{
  "init": "normal",
  "lr": 0.0111,
  "seq_len": 256,
  "z_loss": 0.0001
}
MLP neurons of a small language model. Each row is named by its layer, matrix (up: input weights) and neuron, and shows model dimensions 0-159. Each number is 500 + 40 x the weight over its row's rms, rounded and kept within 0 to 999. Numbers have three digits each.
After each neuron's rows, "fires on" lists the tokens most often at its 100 highest values on Wikipedia text that the model never trained on.

L7.up74:520493450472539548496500529454511460555474475567535416531465483425493556486465553604551459475499473465479483489518429491473467543509538389494523519531482518504509497498484478538516539470504527514545465480486445462529388558540508463518538536485503449486462478520521460503535448540474589521510564529502471574432497527461549523465473495501580538474475496538550414507506499490544490539446455504550571549529513581456406545494496462481471480576514471496548455482510552530453445476532523
fires on: " is", " not", " was", " met", ";", " protect"

L4.up101:582541466544449533592487461432511486566509562529410481432520499435562480477471534461560583536498556457492491559483513538533504482499460464456539489517537483493449469483533483538534536540529526528486438411450565599491524454449490512517487472610489482401449452516466489474427411462490532507563519482542537501494465515505510496543509516454490578466494516465465533463471535541475471562533457514511517539547490502452500545472499504530509433516508465485501512432487486482508504465539536
fires on: " as", " only", "wa", "be"

L4.up359:516477476472533497481510474548496488564476535471487512486572498489529443471491483477513524465561438443551441503521539434513566421548473475513405582504502454558562501493513512496529494534510470542509532544490434395562465400484550458587516472498520491524511529496548524549525465513489563479491522468461597475456523453487583492516492469482527497463470564495454520438497508483478483455498500566437507500487526478539416602480484457505534466520486537544527422465496484564482536547558491
fires on: ",", " p", "sc", " v", "ce"

L3.up402:450530484487437535520476391480542528461503477506549522457503507455439467494485481441455509504509479515513489441487513516561449444532602563483544536456538447525451480491495587544460434521475553486528428476479453517539553412490472488507498484527422513533502425520518486505455525540517420518512565494496461466565505501524462544498499503537498438503540491566442559593483467564518526491534563495469481477435547474497503506504495427608479481564522518545530537522524443457472484491489453
fires on: "math", " Institute", "ap", "able", " 978", " among"

L6.up450:556532448471535434503479570453526512492481516506518506445518480494501471558485538450509484527605512470520492479591497605500502544487459544544538536463556482459548553501512480533580503437529574556507468541500480540486476511490492493503533476426527521546455585572519501575503540467530479466454492489450443467466468481569496465469517570506440489436396533432430491487525491496544516494444542477497508511469467506481480561442451486496492472463438533573540469430525468496478549458460482
fires on: " |", " rec", " compl", " Rec", "rec", "sc"

L4.up394:561490463492454481529493500507497460524523484540437511495539475573573424518506456473527439479478537521568452509526607499622465537573506544523605538539455498496480446475515470515475429510548509585450513476474572432475461493477542466467548495510474436468522498446477478563469487482552561506452508463516449571434504466558534438461515468470540481605519469492553477490505491516424497493528489495555496474501484477509476460442436504519499430491510505501515495548510502485527488517542567
fires on: "ly", "ti", "During", "sp", "sm"

L5.up612:490568450455451445439491474522562479456568510564495490476492476464524475488470482529451524457503525485524627516442491485525477440485518510441516573530485474577547447532538481570594437536513548444490464473488470458526512529447510562533490466552483535444497506525525462498509525457515605504506452502531503471490505464558496515544509455443472516489498405482475493517493485531556477469502461513501545437474479532507469451470480501504509590474448565598523549426530518453523574526537469
fires on: "pp", "ir", "p", "ph", "le", "po"

L7.up310:587516527489585516464499530463480523421479516489496475447550428504477506500502490515448461498513456452473522495564538505462478520444618455459456473423508507502585488532473466571444461556468551520491457494552566434545471486514454538446440519486511483573547450510439515558498513526491601505501422438538535468429526535512562472493506521532516543478456541480484477426504512463566526533531546527541477514486497490536539494462436470506493452457484511520551467473554537566460474487532524
fires on: " such", " ", "imp", " a", " recorded", " 21"

L6.up206:516511473526472529502540445509516464527509507476518497458538526507480474538526523546510480493479457491454501507550524496533438484524495448466510477502519508477495538489562449486527525530507615555530512555581501408466439556468468442500491501544482454515421398466555454519546427513473484447469523532425508515449527540526482573421561564538548484484544492523456454478469531522463419469522543410515480430485525539553532494493453503522525539488458519527537454526549447621489519534437489
fires on: " not", " part", " found", "rib", " comp", " prom"

L6.up262:488531497485519432599461479524539520541506444525519485498429467539512613436485420509478424551494535540471502486524492470527399509523537433474438491514523413512467470480546491566516536513474517460534464519531490523475535566508538414485503499512475416546524443543533486575472496564457509465440424541513470580524500473472523461460514523471466500519470454533456533488521474471464499503432544491563558531482575488442559491486473544539495477487476486485545497467548469542541510545470571
fires on: " July", " August", " December", " September", " October", " May"

L5.up465:557516469426496545556512483525510463539579466491501440530529532544503553478506532499556498445541486460484543481506552484492620493526480485521517501428436477423519502506473549512496502472493457466546522490543521480499503512484605454512498461501494420562529524424379472601507524553514507463467487463531508463490521460428466512475531527524496512592442485493509495504483510362514471483585510455528523507458525551479493545476499441556466485461469572452464484462510522495516486448508497
fires on: "|", "-", ":", "it", "nd", "ff"

L3.up567:456524515543443541442484513536537473502496503435448446496466461486467427495536476494479494562535511420540448458520487362551450469532434417490547534577588464501539475452481462495423458464547492513522508432532492553474526507491514530539522539549547542475527506507500513482519498512564488568527551488437550437536477467510579542423519501497555486537455497497495494463490525482453521516457433517551508488576424535526499471533473552527470570507488510549436492472503511472461534522533549
fires on: " e", " Cup", " A", " 0", ":", " v"

L6.up147:619491508533486488453454536433551528487431530533479474509466526571506522516520524484482488521502483532504538469448490515429524445538552504497519516507500491527489473519536462549515471391562453568583569508480525545520492542475460493503527490546460520499451533452462507543548568516445481426505511581518479540471401509540465496519518451524481484482544463453531555518496528451441504580547449468506509445484441428521494492489468546474472447464553409492555484458523481556575505552486541
fires on: " in", " years", "c", " re", ":", " con"

L5.up447:538526564497516510518497485552469536546447531484445461496445518589531434542459431544458459538522603470503485501512497412495448513553514505524503499494471495460518509473543456425452515476468500549489582582519487468531479516469492501567562533595464505439380474506494502515450508557491594529505474478481532486498494502523548453526468472493512555585496483489428538469493539440570483484469496439517460507548469426463478520475485495506471511508516554482526479409503482460445520500575499
fires on: " season", " round", " Division", "t", " place"

L4.up360:560497534555504552524555463477553522566486476455455476527451514552458521518495478584523541531487482496460540553571463530531600502550532565483437449527509472484494544542571481501418517458478531542568496554454481488528511480452463532434487485504527582504497516466483500464512481477490504410488479543449507507516439425523429514547530521576559409497465510472485500489494497462518474540457532515501489459434411479522487515529458388472514495560437516519479499498506517408535488451496484
fires on: " |", " age", "p", "van", "uff", "fo"

L6.up547:498523464491554509452485554460561486504541461562548517534510549443550517497479477457471541582435474521502570445553549452505498453479471549383547524498492500475485430514474519543466439491585466426530498458552424487541525459476453501505514457528561520444541484436436524479499455553520471528548508479507539499486495584504477488475490514490519493449534513455523487556536493563524491515520548563557483532494444477624475501493428512451564441417479528516497514495454499562499483497516488
fires on: ".", "ous", "'", "r", "c"

L4.up143:585450500518438489480489467465522488469512434469504546504485584479445427486532459534526511497532548428549541493535498472503562521528524450464526484558476514518508569485490531477527526453514449466488521477489435445517474496405520494502450461487515452561562498591469565507482543545479552433463445409461530503567494482471533487448529562552543463510512545471492506531561513506533473486495509617529498564502530458494481527442535459469528475526476471561525505457515494444475502560605447
fires on: "'", " tour", " visit", "ha", " fall"

L7.up448:489524561530457547563469533517496509490479481514466459464493464469485509480558467448464505424527560488456461486490541516501513543552526547499494462453550505464477591514547475557514531516524601504487476555479478516514439441463463465476500463510525419485440546528517554484511457491490531511548525550461538439545529570538471517463491528453554480544426491363479490502494472519472554461506437478472499545487469491562501629554465500456460452455505471499447561478460559470510579483512529
fires on: " pro", "N", " Pro", " Comp", " comp"

L3.up591:525480426512436571509524489448463507454468526556484444429532592489577423494543478463535538500517484514411518483485462555502522483442480535539526475512494481530482450538566493488502461461507621532498494521475425521578523449487527521476465493570502511430523499461487541516523564455445491481576468460504458535499446537547539505465542484488536562468585526455500525528508486520508469507537494562517441443435472529591460494481501445448524534448498532525531576493500506475482502452446473
fires on: ".", " age", "oc", " UTC", " Apps"

L4.up622:555482509476484449548469531504480554497511513471462574453484529477520478513517477477507478460503474485516469482491568456500557460529460473429473531523530436536557528574526468587506427445568446499470535493469493456546521459466491471557468468472568515454523546534533480431532497471502527559527465543493507434464588467498511591479581486472525526532551532504517560484474504502569441381545480468428530494480459511486476519502438504558519542398478465543564532440493540532505516549524493
fires on: "p", " p", " cl", "f", " h"

L6.up235:479438493505432466457523520425504539538485514484544466533473470477575492545536528581532544446456467532489461519498478446491540427579436536498485522425448454542531515508522469513471546511432535476553606451484419471513476507522500506546503558467493473522518564495511499526505436544505469484426522511525470481484547494474446506521547516471488464517564563505495463501602444505487485506514506482501495528398456473504571572493503571509483493577623501501493501512556490546515468475468445
fires on: "la", "vi", "mir", "lo", "mo"

L5.up446:479498451555514537450502479514477508525536458476448547520487404529504562461502514575484453582448533532478475537488371545488510511518520570496566527502548508413472537561520506526447528464492545443546483494521590522535498571496510516501491520527493518451481548480480476487518472526516484482507415410446549504505545493450476524437503459409442533530502447534558439509521525502507517445524562532472511480609482474524474472443505440589534497554496462504465500469458515491525460505519531
fires on: "de", "ble", "ve", "l", " =", "te"

L7.up291:529441499469510517493487493484531509562495502481509505482535506538500471511468444570532450494480453498485521527472547451466549547552508525531501521441600494441541472490525532481484510550490560487494462500543486405588492519432475492543467441544505532468481428460532463491498513583483512565469483488495512473544496573553426497617496600491545416519458416562457528435520503514529551505519491528451507523510492482473463461517465471517575554540434492534484420450487451535499484441519560
fires on: " at", "-", " their", " of", " his"

L7.up536:566500584504552488558500484486391554509448414517524445442495505535481503541492510390456525497447479549450551551520511501430490530546534444521422527511583498518503490458488533515490544570427480501476507428470437528524495489498532506535471512443538514444470510520524519583547484548457491525520426463517546456521526525509458481530490485470477469470533536513445535525508472435468510517549552433530455518477526498520570453526478422517545474562569521495523460504433509507449420496505493
fires on: "-", " the", " res", "lo"

L3.up555:475486483492475477516523492472432506511481459437508504562492499478518392569552538424529465534567467476523503539521421472438519537587515512421407587428551549577497524470478548530450519482477517507543521497534554508550463417468524445534506459428493471515525542481522546511490493513480416549523505495429503505494505526545474591567443548546507502515502511561450457464463450540481444428531546513528481510549489451544511528507503508522523455451562563529531510510508532486507477511509504
fires on: " ne", " not", " ap", "au", " prom", " sign"

L3.up174:507537532538476513434509504500461518424486453563527488428485497563513510499479511507527490443476531503490481472493477532545519528471472503566487477505418498418482507536476587472455478545500544524465523528518475427568496557482475490454496479492567531448557619447524450500430501512522409506466497481498524513477536492492518452521524499535575456440539487506518399504538455514450502504527499491508601488523531498571525499480510428473553545542456448560387497583514476529564504459530489
fires on: " ="

L7.up637:460502505529577517546536445588504491533440493463478529499439499519496459480485563430368468547491541494486507504528482476473492553492494394604491514497533540456511525503471560533457499501491505524499527450537444553490538491529502514460497528471445570536484482478505424426464421426471537472488471528528476524528494497439451471508558506520479568560549457471524490538525471427563507500486506517474605463474561474476482601513534473527469481465517542478475517503495512527546452424488529
fires on: ",", " March", " December", " September", " July", " January"

L3.up425:475525468535500415581550477460582501523486420540471534460551516524408505523526477455478552491460525552484435535492489539449520484532489499463486510406425432519474534479523515563512537434521529496558511502476457497525481490536491524492511487498542531512443544445508510559445460510509451542492452453566491425569405500484517578490507534493478492512513515534519573508474478536535469517497561492538515452550526503586517502558536406512510478448582439476488526527509555469480545478521422
fires on: " member", " app", " opp", " enc", " rec", " active"

L5.up511:520450494493435525530552514483480578484532428479524496467447465533573543491474472408469397528459548467477462549408559506508578495433454520505516574475505560466470498525540508566536497535468527475455558515470523428433528469476490490492538557539507477514512521545500470506569463485523491486542448485460500435480487567551518429479504439474531500536490547575494447452536415531472505459523517469437523465527547486569516504461567584510520462479523553468492553461526515498508514512468539
fires on: " Ro", " Al", "ou", " ro", "r"

L3.up75:471422544533434459535499506608497526552504467454524444542546515495546437568549545405530545484518422444506470506479431454475478457451493494492468473468518472520550495489483539561569454450562517488561480497622504403449515524497515460492479450511519556522499464514568472558520489482480483546555466504490495517559472506482535530538489444498570470453481473460465484469502451492519423452532520492474492533500468496598511576504472465510477517498497504570572521523555492468527508527487528
fires on: " al", " j", " ad", " p", " cap"

L5.up273:421548451475495462428457476570463556435500528548519482483441493528394555553542445442553413476427525538524506515462501506455524497489513500546592567486466554469502521455565521519461564475522489496537521485543451553498554468512450466507510523515502500465491503528530557534560493495584469525465473477484424439435577473462508533502540506492501457404467525487533528528558486537468525445476593520480532540470477470491529479476518502485471450526509485455536522513477400511471459475488493
fires on: "'", "ot", "(", "rou", "w"

L5.up250:535455494515445581496510523474464518451476551495431509535444480456477458467508468503454532491529495524494513478499491456515538515513506566543575543444489448492469519420416506516468509430489572541463570488502491614522512540454462546523486440501507476533538466445537570498522457499517567493521558502485455491466518441533454469439524594471491431507496475543500441457544496495498485545507477491533593513540488505529457448442451432425512514519507523588488511494558435505455471471496589
fires on: " e", " round", "E", "ex", "O", "DST"

L5.up488:583508440481506510490480473552535472551509425527505505433532549482465490518461419467532452510514529433491464536436476457458448389496509581470492500469538566470521493474424509459443548474538505511487467546521527521480551517481506484521531518488486505480539517499506641549498522503494490486464500462453496491522438506544519561503459560548502535508514475544486472430573524545449504491443507555540443484475450509547475510446401533505466483464478520577500460490504570433564539577516513
fires on: "ic", "c", "us", "ous", "e"

L6.up599:454541533549515460462519506506527414487535492467536472439499508480467542582532479495546450572455472521530520461502471512572479516485456474451484496458517515426553535484423545529437486532481486472539477490494463490526516457513520481445447467539539503511568547526431599512518412512514552527450520520531493505606532508482560525529558521477519477485509539454483454538538549441470445479554498452479470500489502581511500552559452548475590423548487456475522429528426477524535485431516493
fires on: " the", "ing", " their", "-", " it"